config.toml
num_hidden_layers = 10
hidden_size = 448
num_attention_heads = 7
num_key_value_heads = 7
head_dim = 64
intermediate_size = 1216
vocab_size = 2048
hidden_act = "swiglu"
norm = "rmsnorm"
norm_place = "pre"
norm_eps = 1e-05
positions = "rope"
rope_theta = 10000.0
rope_fraction = 1.0
qk_norm = false
attn_scale = 0.125
bias = "none"
tie_word_embeddings = false
parallel_block = false
init = "trunc"
init_std_qkv = 0.0155
init_std_o = 0.0
init_std_up = 0.0155
init_std_down = 0.0
optimizer = "muon"
learning_rate = 0.015
lr_mult_o = 2.0
beta1 = 0.9
lr_head = 0.00636
warmup_steps = 200
schedule = "wsd"
decay_fraction = 1.0
decay_shape = "linear"
final_lr_fraction = 0.0
batch_tokens = 65536
max_seq_len = 1024
doc_mask = false
train_tokens = 396400000
max_steps = 6049
dataset = "wikipedia_en"
MLP neurons of a small language model. Each row is named by its layer, matrix (gate and up: input weights) and neuron, and shows model dimensions 160-351. Each number is 128 + 32 x the weight over its row's rms, rounded and kept within 0 to 255. Numbers have three digits each. A neuron's up and down rows have the sign that makes its largest values positive.
Before each neuron's rows, "fires after" lists the tokens most often just before its 100 highest values on Wikipedia text that the model never trained on.

fires after: " ", " S", "-", "D", " (", " st"
L2.gate240:126133120095082130162090107124115149140120113087107153084115132147126174070161142092186117109118120108226169117166074154140068076113153144094117075163110152130071133164137110120153146098149121133119137082136105129131121124111104143093151109114208112141133151093107138122097059093085137093140120123144146106140164163070213155098148207105169138137112164173169151155133113108124159095132080105162106115111121134135123121190117102139135122119143102167167148133135139154151114189147131115129125106142132153159122149096098141128082121073173097072191174134071116147059087116180131160
L2.up240:143116097218077176144174126119135107108157088109146117142172118176132151095189158113135064107118114121174060163130134131112107131133141162074097151117115150129078160138112078133127123149124148125159119096155068102115123121135076120165153120117196158173095173092092088081058120126122142122139145107158115138149104182133168130114146157125109133106083133170126151173146122120110124102171109127108100124171209200129133168187089159114137120126147100151129186165113104098139124170120104084120152097115159081113144127168124189108144145134132090126149152155129116097046117136131134164

fires after: "s", "us", "re", "el", "ing"
L4.gate403:098108122110119115108124129060110150147163096172161121111122128117224133133117180152165132140171143193116118091087152093082173128106136134116137165153161136139110126134072116105108145113106079171124087123143098126206117138119141101131134074105113120163139106087114117088223167153052061042132179152143124126122125144123066176156142057131114184115131120170132191064116142159146127123106116154151154134137090177080071164153142118172161150086111129136116117141140104177165111213116188101146070184185083151180105171141134089122136102098164105099119144111118131146128088145128059104
L4.up403:102063150119129120062110063121057124070182140155147127132211116217186115099089160135130158151129135137076126167129181188173139124101105133114141069115142100130138110113083091117090170129125139117138099117123079162141123077138157134123112133148136164139163151163137120112156098197123122102092109107134096128061127104129165111122133103084124151125129124124137111173112151187113097125132153148148151127188088127114115103092101137130225132116088152205115047133164102156116145134089129146126120109166187122170128155137108102149140126146055112176110097147125195111085161000129103188

fires after: ".", ",", "\n", " ="
L4.gate812:146138142123067131137138128130102176160135120145109180119115122091202122103165138128103129191123153084143176131074092174129134141143160185063210128154080177095113114078185107130167108129116139181094087089156069147064183110094112178024079124129113154087103171090067132141119133090134115139187125126141097089113094076143157137107095091142149134122150101137166132178153090143174175102134117114140169115098103162116115158113132107106123167143173130130116147082113162043180118148121146093142122128146117104107122133132115131132107140140140120137047112101199142128090167101123108112
L4.up812:055134129158094128103118118184103121123129118144102102091177117117157157151132178111146108154147120148166113124113092112176102148167134112110148126112129124153137145156118170178122051168112193160123121137165085108083194184132134119179163121171154131156171077137108118126155096150137104080133165139089095117115125114095109155116141105176137125131096110159127112132101165170088135136104165138106134166178116125112119151160178089111152115080113145100162171103165185127073191126097154220182090122097132107137077144157114136163108111136210107184163084095135087127101068183180107158

fires after: "re", "s", " S", "ra", " Jo", " K"
L4.gate46:109113118115122162128094200077108119127137106067136181028150074080183097140115123133046148179123153139147146108119137082097102116125127151104158077126124171139137097149112101058095131098110170181098138112067112092112134142142131137135100114128175120106145102128086119128155147180101189110148177115077115151127152098118098151142124135135177152156129119162118106085152131154115114168122136120135071126177049091128124180111145115142109128106095115076094132104124101163126141143138147089154165101165161108071146097139168087141132162126060148144128161041163144164105088107149083156
L4.up46:109123155082181186118081089081146118114128143143064100144154110088177144118069125127100123129112127132170118163096162120117137134128152083136111140125156147127119169074111091158184175146174130141123103151091126185099126147153127146112116106117134144116163112174083204158099112110088144103131111060189123076101132141131151106123117170185150197140148131166106146120173138141181077130122047162179148098096079113108128111069155125170133142117098130082132106177079127153112167113136102072178113122109170109118162068179109129117120160129120123108171120161159094156128122143172137167

fires after: ".", ":", "ish", " ", "li"
L4.gate1031:201086080083093163153176066138150125146168161176161141143104062130123149159205157120149102110126088107140115158099138098115094134127099122093135079096120142111101102085156143110177152176159148169204137106162140191203104145097109113112098140091096211138114145119119116091109094158114129101098104145088134163125137145174121150150163136135135094086124125115148092134080139058133101183094130111081124092150079139073112240107127114080126167123129097142126143127138145152088133166097141112126110112120146146101146126152169138173128128191103106133107125188123169191177136094121118134
L4.up1031:138187107108141137120126083163147066115182159145105151102130120185135140166159100141142105125110100154139115109171105142090062112115142151076103154183122160110082084124095176107091191099128154093102155204166117111132131147139083141143153142107125172175057147173102097102146065128157134136117090186109255142130113116095118086127145137126115153148100176086159134158139175123150140138159122178077116113162159162096096148094098111144116134072111117136134110148094160130138163155091159153139066150123141132133105132162162165140138196134162116160174171078145107086115167166156089210

fires after: " ", " st", " h"
L2.gate1151:188109131111132110123076155126160133085141195070135166089091119121183091176085151103143166087149123139146153104113125084099129088118090087127154108191220145150121152121169134114134126145131115052121120123133135093132130117139086125085090112120207118071119199145152170125123108113109161097092120152118147107108200110111123161101125105119184130130126169106162151124139100101149118141163173095079104130048125137107100133130101101145139088115113119159158140119107151105131093106159126100060148128109114184158201080134088146219125122063151109138053104084154078148115157098161146115
L2.up1151:088127120097144122173146148171166154085115149055127125057071138174160159103127156090160186131073106098181093167110130194098110102134159093153116134148120178101124084113158081145124109189161088095194082180151099161156131156104166132159134113115135116107097131088092099149154057080095106114088115056128125096142148134148128219103102138108087173150185131069126132124147068119142143162147090146114115109161098133098155150145179144192124149110191091101125182113124165050082127132158104079086145100123104180098118106186100165073086148124110171091105087061117080158139036068155172167

fires after: " f", "ur", " Ab", " Bur", "ab", " Mi"
L5.gate786:115076144121098061150111154190129125162192071141162173169151109153133138143173139180098169119135150161174082083116107102065120120040171100140107149143187167189117119100090111097100135119148131115083126188109172171174121073094119129156139146104098178150115123144114100109046069120118194105136153139114156089116151135200142111102140144133091140129142177140121095123097116124088158124127100168158117112148141134114134131114126095178206100144082111198166156183102051134119103139128147164123195158153105126135122159132212205099152133125111096136137088170134139161125060116214123099
L5.up786:126117145145097085212114146132130154194133101103072146124097070120060137184135160110080172104168094095086107130122135158119065138061140117123084123119162133173115081101088107110145103066072146087156139135102170112114170156189107134149039177091101137128090148116157117112108114129128111104170163103150101121168157076124121110072119117148085172134098153159095073087116148139106222130141143163099139121131106130140152145144165176145129103100116132116194128137143116104124104083099168067130085156092094117160144099098145147161200122115088154115100165163100085153094115101098114107

fires after: "e", " de", " an", " a", "s"
L2.gate71:195101106087052102116168094127154133103128137121167114120132148164151140133117065115132184144140161131188124085138068165138161084152065103158139091137156101140135103083086145165116120141159083160117181110084138135145203121098110050154093088187158137101151138096132116136099165134149148085103136136157196101109097185151097126114140126156111125111202173124082123108120140137142183142142138147121144115052095128149173117137074156154174091119128180125112146040110092101065147212096175125090163115110130110102146136123138063175187158181158140068170106084166104181171133169163101124
L2.up71:129100178120121115045140062160119201110105139130144141151126121175155078162160178149101152112104117143127103116110123166121133083163108102133094058132083161083089177150143095135170139139115078164051139068211119183172095098062095109149155175196157124144159112088147131123129141122138116165139107093159137083123077157104184077128100169119062102156166111140082184117073158095134208163131156067062117108126120136127080134165107100137115071179188082089115095090103061134156138157158164087172168104145118128142110085159099144068182104151169104110126068097136105133125165127147204139

fires after: "or", " con", " can", "br", " Cor", " h"
L4.gate1087:111119108099159063148112099097162148152137166112139112112111113114117110149137123104132150190119087119150094058088037151088117166140067055122146144163164094064136108098158146102134140168094149118096107051118120147105108116079118138079115077090097112125095161071100121156185150100168093108103112121071171106100175115176106099169176089143131096120139155115106145138102114160175097116128197066105138036125184162163129110142071114079142180127184141102104091124140113131144156083153076122134155100140132047119111137139083113145165186155146148121120116163148118167128150151099047090
L4.up1087:110145147145092138138076146127150114166090153172139166117081139132130015173187139126111163178109133106151112100112150106206119107118125098117091116226089121118072110167142154129165096109110128161142099114158107072150172140116113116113159071112105191137125167073112180190121115138117153173083120114144107179162156138171091118166096180110130081099125186100130129100098129122138144130095147168137117115127158063181095097191084155079118122053102114111138142150080113110163109125108116174140119122145113125096133114124112156149162122116133139129137148148155113167192085155163123108

fires after: "ce", " Mi", " U", " Me", " re", " L"
L2.gate249:159079169191219170115151122161127100109115115146131085085118145142172037121089104105143128102113120083166113084124165155106143141099124141132080105100102145147124160098162125085153126099087174124117091111132184123088066108153159222140138155117158154134114149134135158155155080167097121107137144105191106140064175098131068127111101103164152132089165145148132105112114195142110115177171162125153157139116160106132101104144161169163125114097136102154129133152100170095132072103177118209092180106105156114145166117100155160099149152170110134121139131069110154152159116195123080156
L2.up249:160127107143161089138115164089110135081103116142105158084061171095187121127153126144103140127138086133142150158178089151131120172114100102159127152086121117069169104097147097136152108122120154115094213083130158142164092145208138111090155154186120164132114118107087162148112170162116108135115176133132180081084159165163118133122126125108175150094148101157106146138045090170086116106147161168105113131063161122103153122138176091106139145152171120103037101166167127146187191089110153125135107101074123182154116127179117135191115134108130118135145114150150071154108106103105197180

fires after: " A", " a", " be"
L5.gate926:131111132131154165126138207119057099101196131085066089118105115061149175105111159133120119141104138201082100092096110149149198199118099145119155099121135124154096108105077167137141126131166080156124143202133103093163165143135154132196166137130131136104127115143089074106129143135075102126062138091131147106141089091096119111146135101084124215150154207117102105051142062107101142139148163119133110099146137156111122133133122155109181083125100119108103165118154218165133115187166131098165152080137139114106102145149103110145107127152116118157112091127066111069198125105153114066
L5.up926:113088152106080178103058136088158168190159136142139186146106112127141126102057124106134131123128144132106131060093164126120140147111178075174110116108131125148103140126147058136105153126144077139068097156144058137099112133092086136107111173120145102167149150127065121113093146180103082134108171102116132133135079085107146075109113131139087172156137063120125151135134151143120187184160102048105142132095138145142116167136155176091168108185128111152121180129067149109063120153147112119158152136174122080094117131133123138125143084108100076173089093173122092126166217107107077151

fires after: " —", "li", "-", "field", "ra", "c"
L4.gate377:123142132143121000103085110193132103156159080128129117113113113105141096088115102097084145091087103152144169159109122089091169161122128113099143124111144164109124127162121173177069090097098082118123124095161145094115143141124160122160138121122147083163083095178127109149129149136132125143121162113158111117158149154126106129159106108140150123184130148089146178150122079033157082117145151147118155089099141134068136052115114111120154120158141123255092101129171185132112109123108125173092108139139089136143057155094057087133063087113119091133109111200041169114098095143181079175
L4.up377:144108172113097140132163190150119120060134165131157084198236116129114110084156112107089174107101126183075100128088131082164097152116119127144150115048076114082113142061115132139117156158156120118141075082080155135083203133120155066087102139149068138123097111077208115067076088141193121141131171147102137137135150158144123107135152092123153134117086165108112116116157150082103084159101173210112175090115153149140135114071115131080093146107105086117098100078160141080194104123127110077122094143141109156153179114087113090125090083157105112131135140194084119129066149074115167076

fires after: " f", " D", " Da", " F", "ed", "red"
L2.gate105:156142080149107119097128094091121140117122069179112189140100130073143144130153123159135077128120079102104096128118187178116147116156127073132079104150167163154105128153116197093163087167141124174133075065140099139068111109060124115168138142127100121115109155083098097089132099075145096138177203081133108082165141139164100119140134121117110184113144130104165149143109136141122181117156147147090139151137178156054138176119116103116096100119138106135131166132094130162182112098164097138118121126099067156108124165113115116103124129150126135073113103102076136126144157125129070094
L2.up105:162142117177124126171157143098135135124128122135138164138164134122140121126100079143129147175152166129101133141142178102154138133095144137096170180087139136134119171121170055136094154146071094153151077087146066150105103141085109143109157162148143145087166158119136123076105080128134131133133111130054181091105115111094153139121117167143155115138138154117132190147146097156119137135084112123154074102126146182089088152172153182098124036120177077128115108117094110076170157125117145159171113193100097187129205126159102133133110098128115114133086092105175168094061108119148056120

fires after: " a", " de"
L4.gate285:106135158145119176214168156149086122164169192134164107098126158148123139110139179141155166183105139108139070114114134176158123126143137136096111140124138090118097163060094139118225134087126163137135143087129190113123138126085071151161167118151182139121098108143148151095156139105069152153069103085150146125126126093082076138126134049150121148142087200161137122053197136167117130122141136111126194142113089098130107126162155100113163160143194123118135138140092171103134124199130127113091079145129134136109135190102109144131151146155140104149152109169141085147157137095134109164
L4.up285:154196136094083136145092094092148132120068084115112158099161119132159087139192191111136122084132097115099086111098144141085157055124107145054113117128073134126118143113137095129139124152105160170120171086133081118142126163106135147083125144073152102187176109165077121131130099050166113126111088127118147179131102031087119102145145123170135066146072102111089183149153110084091107118126171136141111101111157104127113092138083130171184130126138134124073076122077141149124110150132129096139127099108152149153122145159085137102149138141114081110130125117090152096122198105162126115

fires after: " ", " a", "o", "th"
L5.gate851:117112114153055178169117102113098095120161123099065121114146166238123155125119156133160132188159147110132049127098130158169131137183138098113114120148143163123150082196119084164106139135090123176119047097134128075111157133103128155084173179178159144157117088151143122093147132162094088150088122159060154118137144127144100156116194128091156158129119051160115080095174090126106109115132098106075176111113132149154159093102167143123133105146149108105121176128142134078094150059130118145168119127157110141158058175147114103158130177154160121103155133198078128141126120105158143096
L5.up851:144098130124080122122150162073112155130113100117096113097082124151132156120137163135118127158133076168107164090112067071129179112178070180110103130124070105176135134159175050158091134104163160153118072111141109125123168157070143147137113183143050131073133182139172139124076148134131074129130143105132165111122138080088130158113135122120111164076128132110104125114159104134077103065094128114117085108134157053147119083103070118111097134145186127191107098137021169138166115140038091111180154136121134125122171117154110128156116115151167156120139143104110190119113185127090155100

fires after: "ed", "red", "l", "ic"
L2.gate1020:185110101150133170088124088075127122093120073097144137141083128162175109145100073125165158107148089118204176119158233155150132100115138129154111097165135163110092172178096093135148148154162072155159133183112092106123082123140113035096147109153073146187157121069131137078126105120095067092119109110099151086113108070159097132122148149169096138139148116128164124119235104131123107144144098188122095149117124138064141110154068159097134109121109164132122122156116090094154189111072146225157131106112073123219153153161144132083087155127058087134138137113163109154087135153133130130
L2.up1020:101135137187156116121142135050101141121113212184144163118069132164135073081088085129135117116133129146162172108136160171122106170116131137151054133213083171127098127129140122162109163195099081090165162086162118129137101155091130134153161094176085176192083118110104142085084116100098115136111130120132149078091078147113109131105155186159138140083121129092127152137196116122122102115110164109092124186120091119106150119130096117136110134133040177132123094142134080141166153122138168154109069104103090140109105092156147138129060067111073060123134106156147083138128131153157110125

fires after: " ", " (", " de", " the", "|", "o"
L2.gate677:173129163123139131113119142109115157123052110113143129080141174143180172103125123100103154145127132172153054135112110095174058144146107107102126181173170152126125149111160126150097167148090058156132092082146139110114069138213100110110198150132175104124111130140102175109113205157123117120088162075135086140090126139097121128133104136127128139045127163133104136077187128107167102178151107147115066183120139186057150130102124133060142108138150159129099112135093095103129129133195078137048151126084117149137112099078091103139143135112124139143168158130155169079116170137124100097
L2.up677:125141080097158143093142123179143124113147166117145136137091114064191118124142118096108116153124130192109077092117155173123108091190088062146115151164155133087104211119093114125108058120127135126139137068139144088087116125182180068102128151092155117160127114124141117131134207133063161104110082104101112156099184120089075133122073125115094204117135185127122105040116120105152112093098152126098130146106108108120147095111114145069109130137087115159097084068121142094040163157152101163180080103102096133154148105180106106111139149177116150097145088150131120123080151117140091148

fires after: "o", "el", "g", "re", "que"
L2.gate177:144108167129116117136166140167117074129112135116109085167089158150181137096052159099110120121145119175140154166137100085115145135142134051174090075118132098126158103147113135120147145179101166139067123163111121126123108116139080138082181133108147165087146085099143157164060163096113089089128136117132116095114108188113118119164116119225090169123144100132132118151161115185134118115095187175131091129124125163117086125167120181104135100113111145147165053135175074189109113188145110112149092132169158116144061062131160103117163138140151119165120120066137155150088144184110087117
L2.up177:163131114149086147134110098106148140129121162193114133083194097187150153147158145165121189139173091121093093113098100164138135118104138102142131126147134156108160069154154102094049123125096168120155139150100161100115119112130148118144179110075142099180158134144134118143120109171172168136116140127147130165129197121116153153137126188112142144061097115121124162069136113173156128107135093143180082125152200124136130140145128130138093068166083129123096091130145134177162171132162154163116150129126152080134108111098200062119179146153121191130146082151089111042168139097133099145

fires after: ",", ".", "ma", " ma"
L4.gate395:146204108101101114154191099131137118147132117128125118178107100132173075141078138105096183110132108117032095156134150163140135117161137157066145074135155117149172115107183114112132145100106118130093126132096106151136118085110117119129115069121147132131152221183098169115147113120106112144169150138110114161107101079142101141071152131121123051129135194160046065125113161137118126149170108202142117119112102101104127130078126159090142138099168146136126181114169130190097100142131133119140132123161123189166200095118053145150098112121125066139128115180100110127110148109158123110
L4.up395:164121175115098051153085226131128091156154130139071130124109162099159131116088166176114095191137121138124119128110152123162163150126166127117129081157105145075137084165091148170141106177112119155172133153206082130129086165141156089138126129117125129120091135159162113157130134158138107095185117162182136071108187067130140121112114085239157153112114174086143129114153137123129075106176131121134045091140128121134140123106109110138143084143112087074082069115159183120092149154104136091146134108170087104080149164155078186118121142152176094168111138118118084101117119141125050196

fires after: " b", "ra", " d", "s", " f", " B"
L2.gate46:156127172137173114066123098098103153063166139128078152169120138141081128090081182093141087204073122106094121145120155084155199159101136165148118099150142129160129159141133088094111121150148188140084150204144121139147084123133139145114089177104118102110103184152143105069075091164144137091101169138127092109133141075072113075184062130120111179183176130174125114137188142135139093159141130221150158169154081112154212143152110130155181140131123148131136142127115139179116134155111121134105099116155212111167085140174132104111119129079122148123121097087126084135169059105143099119
L2.up46:130110185123095125036177116113134146091136146155117173154106103148115148083092153000098076142089090138163122151174162136121162175082119098146142100124161137175163186117082075099134066112175146115137134139111144133145106125124185145066104106109130115082076151153124073130080140166101138141075129147162108110138081102143129155113062149106153139164168150164143183139186116126157117136173125162124089142183124152171137138128148139166225183092137111161128102155128090142123186115096158129109076118146201125138122127170128141101114110089145175129101141092093130101158153107164052163

fires after: ".", ":"
L2.gate716:088085142098123127156141126117178085110117156094105166140119075096159142086087135107155053134100088135152162154112155114126094089172131116183182111136140124104147179094127126181145096149120118189168114093055115094191119061139131161100152108096104186087120165155109124132074148181150179149133146154185126145149176111125137130124139106075104153158066117122148160147106163174206110154161165126075114058111052117116181135148120145040095136192069157126120158179136131157117113139150061169115116128192090130095128136170127137111138171091106142152124133162179133142207134159154133142
L2.up716:155122097134131101126134117152152087145139116138093080090131106194176146152095161129142100145155125088084159110109151087135058163165135151128181143183135118123080151069092134127153134167174135149088135171092086112181059131148152149120081162088125146176158145162167115088079067165157148105073118116112080123178107138147126125124115060124136136053106114171131142121135144104178086152158140127079103143153078139063174118125128117091180148109128147142110149190157155144200112193118114104143144078143119134084125179178131107138150110132075178165139168107136096161076097101169108146

fires after: " the", " ", "c", " K", " at", " in"
L4.gate439:164121144145161131120093142175173172080157115109201172146124171147132176122139083141097137152153172156130092070114128131150139138143146085167143150123119086077159109128153202166100087124103082152151143097133117084134078180097104159207151074093103137161152142121157144141172139144139078133098123126154120151078097194161069112142098142081103119103089120132094093045126132117119158162143112135142069043137110179115101103182155100064119079132135105160145148144125158114120114080111136081090114119064171099121107142145092158108129137125116098070110128101152139100147128154125127160
L4.up439:153127084130143167166078133104158123091165184086134123105109109071089126121076128131091135104146159183166163081120086161133061111090162092124161073096159158131162179114096107102116086102154104090077102099133115147118120108137101123080126087066083088112142126120108169150111187109136088110131129120143133146169094160149058126148093146131113137157129086148153095123130138110126148137061157138174101108123140158113094127173127151108075105119156109149171090125149128070116082072084078079129143102164191121108149107147154189182136056178163173115132096148080136068113132100185069061

fires after: " f", " b", " "
L2.gate1001:142114131135173153126111088095134094116173083177093105089156133129161174091159135114139157068099133145124143117126172106113138149187136187162156070141130117140113147125122173157107103147139093134154111064072100126116083087056118144137154143086113127131187128123114140095125108105151121150178147126098113161126118133165169141121101121146106119171111100134103138120179143216107069111074105196100131140139119096061069123110082097186157115076100130068148199140122065153165087065123221115144138085078067133119180146133047127140104171094173113113142095122154130157108054140161134090
L2.up1001:172118170108151156145087092111162144136164124168058118123137090127167145153064134105182128089095142137128080134132142136121092097127155114216126111096129172175078131109100162163099133107161108117151107058074153100146107113089122149143136120097159130165113172121111136108150085091123162106090111151117154130176106143157122126115123127117151139136151102091156116132127076098089191144110118169090111130105128051086082139163121081150165166117098107092155107128163090091138158108128170132118147150073106142118143143173083077114135114122104149118152088120164186114102132138164054112

fires after: " in", " The", " the", "or", " his"
L2.gate924:108157138120083133187131108099144152099089160097185136132169165102132133150083115087120107087084058143144081097126153123168084160086146138138131061155182157108135155192073088105108105093126195116125089165092159100159083152093151108147069139119179077227100129180169145094116120131084119135092161067154098188145156124125143103098082173098068120095156155113130143150163147138117121146194179138157140141189135157094094117107078107182153148102117144081082157105153127012116100144121091110156132114126119074181156129138124148132112084094164080128122084139150033095110128093128134117
L2.up924:160121071127065118124117150098153106055110104159132193103170095108176125086053097107138159149151103102137094087093067147196158128092119109180112129144137094163116088143118097115172121132137171112083176151104182057091123154111192103117110169170162081138127150124170140118110077129088104128167149125164132167124133135167117116138171096175154122150130159106132163141176108169140117107160146166127135149121140126110160136140088128104119143092113143137143150163198151058116124165079106115127132150127126101099133089088150100132124141106069117119183156148097147153124147102154151116

fires after: "or", " Cor", " San", "s", "l", "n"
L2.gate691:147171145092145097094137130112102080165091079137121163076128118156100107137081122067103121157098148094098140100125153121105150114090154105230112077152125096112103101157085164175120150193063115160090102120126119109097115111077115121115155132154099103176156133161114045158114143060155109103120137085183156105136127124099121144132110156206195095115126093152169113167053118123150138089128126140125098080162142142161116105059086119087102150161126129137091112122093135145183101131166142203155143116078166096097145132104159101133145081159141185168166116177178128120094153181159139172
L2.up691:114165141187139141148071142146167086133135200094138101202124144145108091102169092089133120130085157104108081154147137182171137169143163152119123171047113168050069109147108135123156060140162173158087138130146129087087117086155122110102123168141134194143093107181138110143113145122147115080120168111131088131091180103086208109118129141107155136200113141084140086181125129140107172136158130136166153102121153151169081126147109083102086188097143161128184156124120126161197107154072101165098114128122118105125129118131146167110091169130150145114096168147112063137118105147126077149

fires after: " A", "A", " Su", " Ar", " in", " Na"
L2.gate49:133160123113107122147144128089111159182164155147066148102110135097083101161120089061114073104138063093106149143126099109154170111121200184196106129080140134131133086142185159143213127182168095125098157151140083182134175146130159185084135068150140084141140161140050074156130173090102071105092093146177105138144185027184161127098127079121125098149077158137124115075149171214115081164181121132104094172094081163124102146157167107122146150137134131098117161116191132103107111098143119115139125172117105105125107146151119129184131126110141109127149133154132198159166115112141103085
L2.up49:136193154107133146176064073067137178165163160141102141103142141115147156143127056136190129158155057132151135092087183167169134123103183106172098139086176155127149118106115150122118155160103075096111141104078181148143154118130139147137152142168161182102127142090125140110094141134129072108123126114124082196092148120132134145081092081121102118146137163112097103116098184125086126107149102139130113137178083179121076104122180144140173140102120106105126161087137076166069192183100140090145135242094152116118108073113119142176176196112160157149101087174133119146117189119132151108

fires after: "z", "G", " Al", " Y", "y", " G"
L2.gate245:105111126155121201105142156122131145163111061092161158166094094108101151130133119189110158165154167077120127119127115119129127156070156130131163106110081184076173134116135182154091130107108111195146085202142130131138097123204099083094133139167081139136130126091084104111197109172050060099122169149126081150188111141146126140125127143193153125077126176139131090112086113166108169101133113101136076113107087156113187183089117173167221107146124096114136130075045058120099165109101085119168134142084115109150142094147129161146160137108152141161178089122164163173190136175096139147
L2.up245:088066119129127125138065144177111082136121109101175139110160056125084194142139104128050100110170157126121097138147123117148117137143127132160120074125122132110135126113144125171079186214111137112119067150098143107171117108137152098160148087204098125186145132110119089141128072188149128156088095163129159116152136154078115089052148109089172113140159112111149160122156104101150125082108085088114042123149165064069042142127096112160117149127130146119105109152143135161140136161099064143165160128152180179129106147095142147135160145143110160125143182093138116142124101133155136149

fires after: " ", " T"
L2.gate341:079121126116129094124113165132053116127177118167136143095124128156150130105181093106089148095147141120102128144160136169171080117108094166124083168169112074186135213147092165071082100115112129133177081071145109073108073115116143090188151137145110177176187175110064176118113095089109124132208161131123047108128076125073150097078116133118126173154182103200142169155144125108145145112163127122068073109156133094156090117158190090104148159120172128158163167134112111108169145086109141110184119115146116195093126125144093167154099177114142080176160168133125047133139048150171131108
L2.up341:179149141137082150125088110118112148135153079151098061141125087202132171131119154114160058130172183096097129188160164123159114118151063101132160162136168177131153153178158104148045186114102147174129135117060102125100097140148135160138125078191090148147118143098137151110112138142145156147119111131128129144146102157113112133146209136108167135136077114124091108170135146088176118149155114121145208079135160083140123126205148165080122133137150121144190101165141191118141164153125164145161142078103126110190099124106159116110121151120092158096154218139101191175118115077132114154

fires after: " in", " In"
L2.gate124:158153113158095159132197058163171093146101121173132103121107123147150113112134140151126162135158134129153089097051141074143104152147155109152139068083160112133152108138071132130077176155159092080130120162148131206105107149154133058160123104152179126127120154106105081110116153068119173092064099066129086091105195160149137109135125180078112073096086170190110089123136082129129064125156135183111177151107127141124132061108084119140152164091158124088150186164102151110103136169181143100155088121088125068079177115100113125147155092051112116123176086101129141134075144135118111097
L2.up124:189137116121132069156115159135156185152144146115140120115131127093121107059133148161138121122100123164197141135132101142125138123084153129122095147137140167138161116194090119114162123146134096092058112183099193077118156156133107169131095148176125137152128149138121110093094140081068072185163144131142039139105138145227125160115146166137118122145136111144166070155114116117071132118104149168157092133150142120054146122113122157122125150090040131140103131131079121100133146121101098147137155133151156121152151114146126080153100053189150070184116120153118070082144090125125179080

fires after: " Da", " Ra", " Sa", "ra", " Fa"
L2.gate199:138157162137156113105123102133133105155093126121096143180141152151118104155142136117113074153114109145158149151164135133155102170095071109154100093160122108133128171108132161097105050120170104171156067142135183103088162165161140090080137117166155097183068165125114078083108140148160157174098148091136155147160183121099120183154147162090137117102148140121112167119198099168114098116138165154100155158125129115073117106097157082142132155142125126160128102150106126164173190135182137062098117141081173123150135128130159098113072184127115091155165143087171115122118146138140085100
L2.up199:106143126111151129169162152170152151089141179081103108179095066093175106121101119109084154135119092109136129151078144150101141110115117139107085143125097084118125171157091170163140128146120205068105098157124154134162116089074113135165119147065195140169143151104180098089085091062162163147148113155166079104123090127151199136152156087128139087062120156166200133163090160143114094132169105125128134088059105136143121176170178081171165124109111099074172107159124106160121129119118141145113096129134096139133152066125135142124116136075170145111147133121098105131079161108144086136

fires after: " Ra", "ra", "un", "re", "li"
L4.gate732:154053100106116039119129117113131110141159082149154117115087086111154105084156127068093133131119164067206092105152145172140146033107099139123077173165121082146150140152114136150169170101143132127120101122109113162125135131095092131099117135134115127131125134104155087126150060122168115123156110140122106056175081159131141095126119121117148140141163122106158154131098149169154100146137155153094132111115065118088111068144070131101111126112111151168150147233141129167150144130083130205158148167164100094197114087136103141115122139092126145149161104145190153114182146130158115197
L4.up732:106117141097127128104094152123110148101066115115215058142126109101161160104085128098075173166156090126104137118144104133159155086105106101096143121032134128208074128139161143091111129116048176092062139123156098145120122114130114217114168118152136104142165095102137120094068193080169110159115107147101124070096091131154158089167147172122150130154157095125081106068121089128097037100158127193153099128146119159118176155090162115171102137126113082117109140095152153099123127112128137138124145121099109140112088077085138133108107067098148082089134097148159150138085154137125165142

fires after: " S", " Russia", "ic", "),", "an", " a"
L2.gate12:102141165132134135073175154087102175131161132091162161118151163136145117126163138144129100134090089163109183157113189221098134209172100177120162030201112106150109157097115152084139108134156079048119147023142133134114112096102156151123176142134152148163148118111168161103128078139107162120160132120140165092137147120107096159146124078140127141103145108083140105113191093100138146101119131107163158189179140156159147157123086091108120156130178106126177145132103063153144115137140117142160110134115138177106164125084114112139178137138140176120101143118141034110096136080121132137
L2.up12:130171115150128128101159150071157089155158120124178164058145092132079114145145146172198076113060083146107145189088225112116168126101155199118190132127131123133135119119104127174137147113078148102056176103109113175144088133106152142130101118158147147158109071132151139089189107123135117153091189072136067183125107101145104113090106155161146120153147117089163152134149133145136175111173145126135057198121123152087167127139172085127190141072128140122128148104131185156101137139089121079193111160123104121077052096100141094133146148094187111141133183133135072100087100109178141146